Weights of a small GPT-style language model, trained from scratch on English Wikipedia.
Training: a variant of Muon for these matrices, 253M tokens, 7709 steps.
MLP neurons of a small language model. Each row is named by its layer, matrix (up: input weights) and neuron, and shows model dimensions 0-127. Each number is 500 + 40 x the weight over its row's rms, rounded and kept within 0 to 999. Numbers have three digits each.
A block is one neuron, or neurons of one layer that tend to fire together. After each block is what it responds to, as a language model described it from the Wikipedia text at the highest values.

L10.up779:443539558464494525517496544513463490469534510477470501485474426491453538462518464524425549489545530596458411518509518533460530497505544455521571499529459545513556531460518523574564500532471460477479483491508424560503484462533517518532417521456417428469448544467501432500501565527481457502469485561505494459520547542509471561530505527545505447527549527508491492499525483493477600458482
Responds to: Mid-word stem fragments

L3.up30:453464554490504548503521411485472504482523392598539487531481459536529494486500483479405561450527545453465489566523507485465548480511571484550514490481518475408439494479489497564483517478500465536458505542499543493456493512483527496503461472468523508476561537519418487598462494426544518530530515400488490491445502542520559486549490497621452552507494411450477559525467500534523494504517
L3.up472:499498518438486533520498489510466515446548484575481512493468446426500440525450478474584525520519496522512516528481444480429536492507428571513480535468455519519497470514487476585526567516483447506515550532524558473464437490451450514557500468524556452489501470492511474531467518485496472535569606419497525481529498559527527550449424559498553472491504471500492473476496485481437541504493
L3.up478:600503513441560523496530489482456548492485509471560456472530549485435512483503470497479470530504531432437460550509469505563547426509490577477458495509493475418520468462449543472488502542479537560531464453574538579528396470483436442432501464550607576500467503462526439508477523511558459518503447606540498487522471528525465488501450480468548515474493446488533489462486465463503485530524
L3.up660:467513421480512589546535499503388546490466505544499456426531552555463447486518513469457485480503506439431614522456443522450537525402474525543580497461606541512584438386486470593523504487472509434573503536470488467508491517463539488463519527493500538546484494491528497477532524468551534491537571499533479447487492564544496510505488512537530547450525435423475546503493429563450516526528
Responds to: Mid-word subword continuations

L12.up291:409453569482455487540457535472541566489513499512497467509479552513370500492564469476532597472539508458518510508546414542572507523474551558421500533480546521497461467465476515501487584442480577528563533428476445487513513579499497466498409505425545518470497515437469602467476484512528536497527519523532454545501491467535493524486492483503539515420476392483502480498534414475499460481531
L12.up367:453529483544528534484502478488506508524516529503517461503473439506502483554475497516475492547516498469481480422619484542569513483510497550505489457442528484491493541544471482483429548509527508444450530459563475529519485441555541544466457508452500470571517567482511595480567473467493483426385536528560495523500516509486508507583458519507500512539417514587451441435458532479437419453555
L12.up542:464530497459470486588497473421570527514544459504474526472474504538517508556496465455539533554473482444444465592556462468506462549468538501528479502471610498516504446510473543540573529477541551488550479426583471527462506507542455518435480517462493517492508439502462499531545478485523496550431466493571498524492432478535463473474424522496524464498505431518559500458551451538532484497477
L12.up856:512486472467497431488437527403493462556486584495500480501508494438490498451501501578558484444504599468482494524603457448500567515436519530490496558469507516507550511532517529466516508445512524468491530509570482465515418583471466576535518531467530507419438444461521500525486498500476509476501460589463429548505448570451568445490558437475537448480479508530510479457433446519532563459461
Responds to: Mid-word subword fragments

L12.up206:529517555485487612529495458453494520520545468562508551425503547454590462565503463459442485502458504536504579507516455402456522551514493541518421502488423519521542512492560430430493538512489508453473534533444535515484405484535518525553461476495510474498478433598522565442493533542485513519555550470438501464467516543512477532506483461511497478452502494619527505451551533461521488461501
L12.up713:533520477561497527561427512540380504466563466518465542502495461556547581471474472476514440439493529523512537488480500538466525487526536467468547475486475446463485471485470470465499548471464486514559433489511480526571457441524423510526517437472445492443554518549510493543452494532516495462539497451487561521506567536494482457481481420519420420536448499461494503572470481443507474493514
L12.up801:534537465528567522537532587511488510466552460467461548428528449440512449510554484514585529512559476508522515466449479481445498502475526497486459482563543457528489508542553484449533489493495482527522476481402530495459430482490524500521455460462403472485443538517431454487432556523412558507568544533497519459502480527520471450462432437487500406474501510478579486531508519435517530529460
L12.up1021:484520455459461516511524440471530513495505467467482555508516548586583517555462569522436501553502499496456455525492521433531555520503436504484519545472463545497430497515544514515499551529457538433468516496491576456544479536506415578541488462476506543522478487467542486475507461421550523441505532554586521465454488553476548480454528557533459435438486477537537448493531570515494503431474
Responds to: Noun-completing suffix pieces

L3.up254:544526563534543512531502503581501516552512465468514559474577466546546481491491501454474439494479526517534445477478452463529512530468416541506466483530536574522484507500518464480489506512532470550553547496569557497474529443510442562511451515483526500478458490554489582427489535506469497471539565550565450518504476531487474439534465469448496476436436503455511480547488427409537433533500
L3.up464:468570568511517527636476529405453560534462514455529452497557484458535533532464479514569571473453502513539565451492469559495506446447448504432530511481481566463471423476496490545513502504527523493516516459510522519487400515555556462458452449500618467512526441515436441512436552523540477372533533485504480435490489475472487506451502484496472541490472499495473513477497470484480446550510
L3.up584:550506510564573503526539445545465607502542518495469586459545562479525539537459510469500503507543523550498486498464427508533536553480519494480484523513537497493468459493496508477458531575532516549513559483500480516481479497447520498509502472468503458416461499510486475518511549474545523506559480517549538464513523485505480463447533478489539493476511511500532466576471453540474515487528
L3.up960:518533572473521532566483523495446525536550487528546487448576476516586555517505508487558470541547549477526463523447545490476527551462494578551499487447484508509400411517510472540448517507523459459551541529519492450491511559467500410478423403472437507481510452507512481552473540596532483422534454533447432541485465562495504488534556499479444544507475513523551497482492472545508451472524
Responds to: Noun-completing suffix pieces